Weights of a small GPT-style language model, trained from scratch on English Wikipedia.
Size: 15 layers, width 320, 5 heads of 64.
MLP neurons of a small language model. Each row is named by its layer, matrix (down: output weights) and neuron, and shows model dimensions 64-127. Each number is 128 + 32 x the weight over its row's rms, rounded and kept within 0 to 255.
A block is one neuron, or neurons of one layer that tend to fire together. Before each block is what it responds to, as a language model described it from the Wikipedia text at the highest values.

Responds to: Statistics table digits. Single-digit numbers in pipe- or semicolon-separated sports stats tables, especially final total or goals columns (e.g. 3, 2, 0); also digits inside birth years.
L4.down1096 [137 159 173 177  54 133 149 125 100 107  94  85 110 123 130 142 146 138 155  50  79  92 112 162 108 154 191  58 185 167 115  69 158 145 144 135  92 119 124 122 158 163 120 129 165  75  93 147 104 110  82 135 173 143  80 147  85 155  98 135 152 168 140 115]
L4.down1214 [152 131 222 128 124  51 107 141 158  91  82 148 157 166 123 115  60 152 152 103 101 156 135 133 172 145 183 105 164  97 101 135 114 158  86 100 148  58 137 144 126 117 172 146 123 104 147  86 145 120 195 106  71 128 187 128 136 135 102 147 112 136 121 119]

Responds to: Table row-end cells. Final number cell of a row in footballer statistics tables (total goals, just before the line break), plus closing == of section headings such as ==History==.
L5.down213 [ 97 158 129 187 204 129  92 165 159 107 135 113  99 191 146 106 140 121 146 118 113 122 162 160 205 150 155 109 176  98  60 108 137 120  89 127 138 124  71 140 119 169  77 120  85 130 117 120  83 119 182  69 118 119 110 135  31 169 237 100 122 149 126 130]
L5.down316 [147  83  95 198 115 162 135 127  83 150 133 162 152 106 144 144 116 111 105 121 160 166 110 130 134  85 136 128 152  89 151 145 146 163 117 155 117 138 217 108 115 127  75  81  79 136 145  92  96  95  97  67  89 135 179 140 128 180  65 131 178 148 148 113]
L5.down323 [125 112 107 139 121  96 166  79 147 149 140 100 137 144 124  88 110 137 141  98 150 130 113 106 131  73 168  86 146  78 136 149 125 146 137 141 141 107  92 132 157 112 133 147 120 156  91 103 149  96 104 144 163 132 122 147 190 133 113 126  69 108 195 157]
L5.down460 [157  69 130 113 208 138 119 106 101 155 193 139 113 112 121 120 166 160 149 132  95  78  85  91 114 100 134  98 166 134 121 190 125 122 136 135 101  94 107 170 112 138 126 150 134 100 126 143 153 152  55 153  74 138  81 180 149  92  73 116 174 118 172 118]
L5.down466 [160 144 122 148 179 125 148  92 140  82  99  82 153 170 112 139  82 149 156 198  29  81 132 161  53  94 159 137 178 192 137 126 131 148 112 141 125  86  81 183  73 141 151 150 140 142 133  84  99 133 158  93 103 109 117  76 125 119 111 170 141 173 102 141]
L5.down669 [143  85 121 152 130 146  88 145  96 130 156 152  99 131 166 123 222  92 143 122 128 129 109  90 137 105 105  81 109 165  92 188 201 125  57 145 134 106 108 123 189 161 108 146 121 117 104  97 143 158  85  47 150 182 100 166 114 109 104  95  74 109  92 117]
L5.down806 [121 160 167 193 129  83 116 224 174 160 140 138 112 146  73 123  81 145 140 125 111 112 102 139 149 134 172 135 142 174 152 112 165 122 145 141  86 205 133 139 106 123 145  65 178  68  89  97  52  76 114 163  91 152 129 151 112 161 110 169 151 158 111 181]
L5.down871 [147 184 154 165 109  69 117  88 127 191 114 103 121 100 122 187  93 102 120 139 126  85 104 106 103 137  92 135 165 196 144  87 132  88 143 154 183 134 104 150 102 106 136 155 104 164  91  81 131 104 135  97 101 116 114 175 141 175 163 137 132  82 171 113]

Responds to: Mid-word subword fragments. Short word-piece tokens inside a longer word, often right after a capital letter in names or foreign terms, such as S-h-ishakli, L-ing-elsheimia, F-on-da.
L4.down468 [117 121 105 114 123  31 133  98 103 120 139 185 149  98 120 134 129 118 182 110 126 144 149 137  77 114  58 122 179 177 118 154 114 123 176 112 101 146 101 135  83 142 135 152 127  97 114 100 151 101 182  98  98 127 142 126 114 176 110 135 137 161  76 154]
L4.down840 [179 133 155 150 179  92 113 149 143 167 129 133 143 117 139 100 113 174 119 132 123 135 100 136 167 199 111 156 123 151 101 153 167 151 149 127  84 178  85 150 102  98 122 102 145  95 139 168 160  97  95 149  81 169 161 171 190 100 167 141 124 150 113 133]

Responds to: Mid-word piece after T/D. Word-internal subword pieces right after a short opening fragment beginning with t, d or st, as in t-rum-peter, T-em-ple, D-um-fries, Stud-ent.
L5.down253 [128 108 184 149 129 108 137 132 154 109 148 114  52 193 120 158  69 137 122 142 180 126 106 137  76 112  59 101 175 163 139 194 116 103 186 116 182 158 128  94 121  71  96  97 170 159  87 149 112 160 110 121 102  71 139  99 146 133  97 110 144 146 161 156]
L5.down257 [141 114  65 161  91 129  85 136  95 141 166 177  94 178 141  94  73  81  91 164  77 139 171 118 126 147 127 164 121  99 212 120 150 143 130 122 159 129 116 144  73  87  60  87 120 145 161 124 169 194 147 221 119 182 119 126  87 155  82 142 108 117 126 192]
L5.down495 [169 145 152 110 186 129 175 163 153 126 111 169 112 140 134 151 146  32 133 165 104 113 183 144 143 153 105 167 174  95  66 130 141 121 117  97  85 125 111 137 105 162 172 133  62 148 116 132  98 143  93 192 138 109 151  82 100 143 157 139 158  64  95 115]
L5.down560 [ 83 168 132 129  91 139  88 142 170 110 158 235 139  89 149 175 122 167 157 123 143 160 121 130 151 118 128 165 138  92 126  67 180 130 118 107 185  90 129 118 183  96 154  90 123  57  83 140  86 118 139 139 106 132 118 150  99 139 137  79 120 145 146 192]
L5.down666 [126  86 136 120 105 130  84 103 130 136 139 154 115  88 121  98 203 101 102 164 155 132 156 123 171  37 108  37 129 123 111 120 111 125 107 157 108 151 194 137 108 142  91 122 156  97 135 108 129 144 132  74 137 143  92 149 151 106 143 131 157 124 146  82]
L5.down724 [128  45 138 109 117 146  95 140 130  92 158  42 128 155 166 128  93  63 184 149 125 120 127 113 164 167 125 174  96 162 141 122 138 111 164  67 138 142 151 199 158 204  89 156 100 147 131 111 175  85 218 132  94 119 154 144 154 120 128 124 114 142 136 146]
L5.down1016 [104 194 188 147 109 112  35  79 131 153 132 132 118 145  79 167 191 169 106 149 150  92 117  97 162 158 114  87 171 187 153 163  73 138 179 112 163 162 119 187 110  61 115 131 168 145 131 128 135 141 161 132 124 124 108 141 137 127 151 128 128 131 170 141]
L5.down1231 [167 112 126 156 106 142  67 110  75 177  86 135 148 132 128 104 116 125 124 164 132  98 155 108 102 172 121 156 155  88 144 178 145 113  87 186 132 111 154 182 114 121 100 152  95 238 160 119  72 178  95 136 118 122  52 129 128 144 154 143 121 146 201 126]

Responds to: Table header line ends. Line breaks right after a Wikipedia table's header row, just before the |---| separator (e.g. "| Season | Player |"); more weakly, breaks after colons introducing lists, numbers in table cells, and mid-word pieces.
L5.down0 [120 152 112 158 180 155 168 114 135 118 142 115 108 146 119  79  81 145 107  94 140 103  60 166 159 196 101 106 114 136 110 131 156 154 132 153 158  23  78 193 112 146 103 129  48 169 150 197 130 103  98 115 141 217 105 142 107 141  98 160 158 111 165 113]
L5.down69 [111 100 107 119 180 109 127  98 139 188 129 122  90  92 139  86 179  95 112 150 120  86 114 109  82 150 133 111 107 181 157  93  95 120 185 119 133 117 119 109 169 110  88 193 106 128 167  67 147 146 112 104 160 153 174 151 117  98 202 166 138 141  99  67]
L5.down126 [140  89 140 147 125 119 104 128 118 157 152 144 103  39 121 100 136 110 105 149 123  85 150  80  91 150 140 182 113 118 145 129 149 161 141  87 134 189 141 111 146  93 128 144 145 165 162 136 114  88 198 129 185 105 122  95 106 171 126 104 145 180 115 179]
L5.down205 [122 117 133 139 146 166 144  52 139 150 134 126 135 132  72 135 121  69 112 122 152 131 131 111  45 107  51 164  79  84 165 173 111 152 115 142 156 162  76 132 147 147 105  66  92 146 130 112 158 139 150 120 102 169 105 121 141 158 107  85 170  97 126 168]
L5.down272 [ 90  91 105 109  96 191 113 163 160 147 102 110 134 142 152 155 128 153  86 152 131 186  85 137 169 137  77  92 104 143 127  92 121 183  97 167  98 173 105 129 109  83  95 160 131 109  93  99 159  91  87 113 144 154 143 136 159 167 108 126 121  80  96 127]
L5.down431 [140 107 145 167 102 111  77  65 154 137 165 154 101 124 160 167 126 181 146 173 172  92  66 102 156 122 166 180 151 193 143 151 137 121 178 132  95 165 164  94  82 116  93 203 106 108  92  80 141 176 120 160 122 114 180  79 116 145 149 102 126 127 139  79]
L5.down489 [ 39 100 117 103 108 120 167 181 128 134 115  85 134 105 170 149  53 119 165 153 130 155  82 145 115 177 175 133 159 174 102  41 185 131 140 136  82  96 141 101 101 132 169 138  74 105 145 135 110 131 180  69 125 157 106 111  99 130 119 140  69 126 112 140]
L5.down1145 [153 135 115 134  77 124 115  65 150 140 193 178 154  89 129  91 105 156 142 141 121 146 164 114 127 147  86 141 165  87  65 146 155  99 110 151  86 159 132  45 138 134  92 103  95 126  87 144 117  94 140 102 138 153 144 129 104 129 182 150 130 163 135 146]

Responds to: Markdown table structure. Line breaks ending a markdown table header row or separator row, plus header cells such as Votes and Win/Loss result cells.
L4.down319 [170 152 128 141 132 129 119 174 138  76 117 153 156  97 120 143 173 109 128  88 135 145 133 197 164 121 112  99 134 114 121 119 119 166 110 107 114 122 129 173  90 115 202 145 109 167 103 119 134 105 109  39 105  84 154 108 134 178 164 184 139 100 154  77]
L4.down622 [181 155 147 131 130 140 172 158  91  54  55  69 176 104 103 148 137  75 199  90 132 114 121 183 145 118 178 105 135 115 107 177 183 127 101 125  99  74 138  79  74 110 154 128 139  68 123 171 121 102 143 124 142 115 127 101 107 117 114 129 112 110 141 122]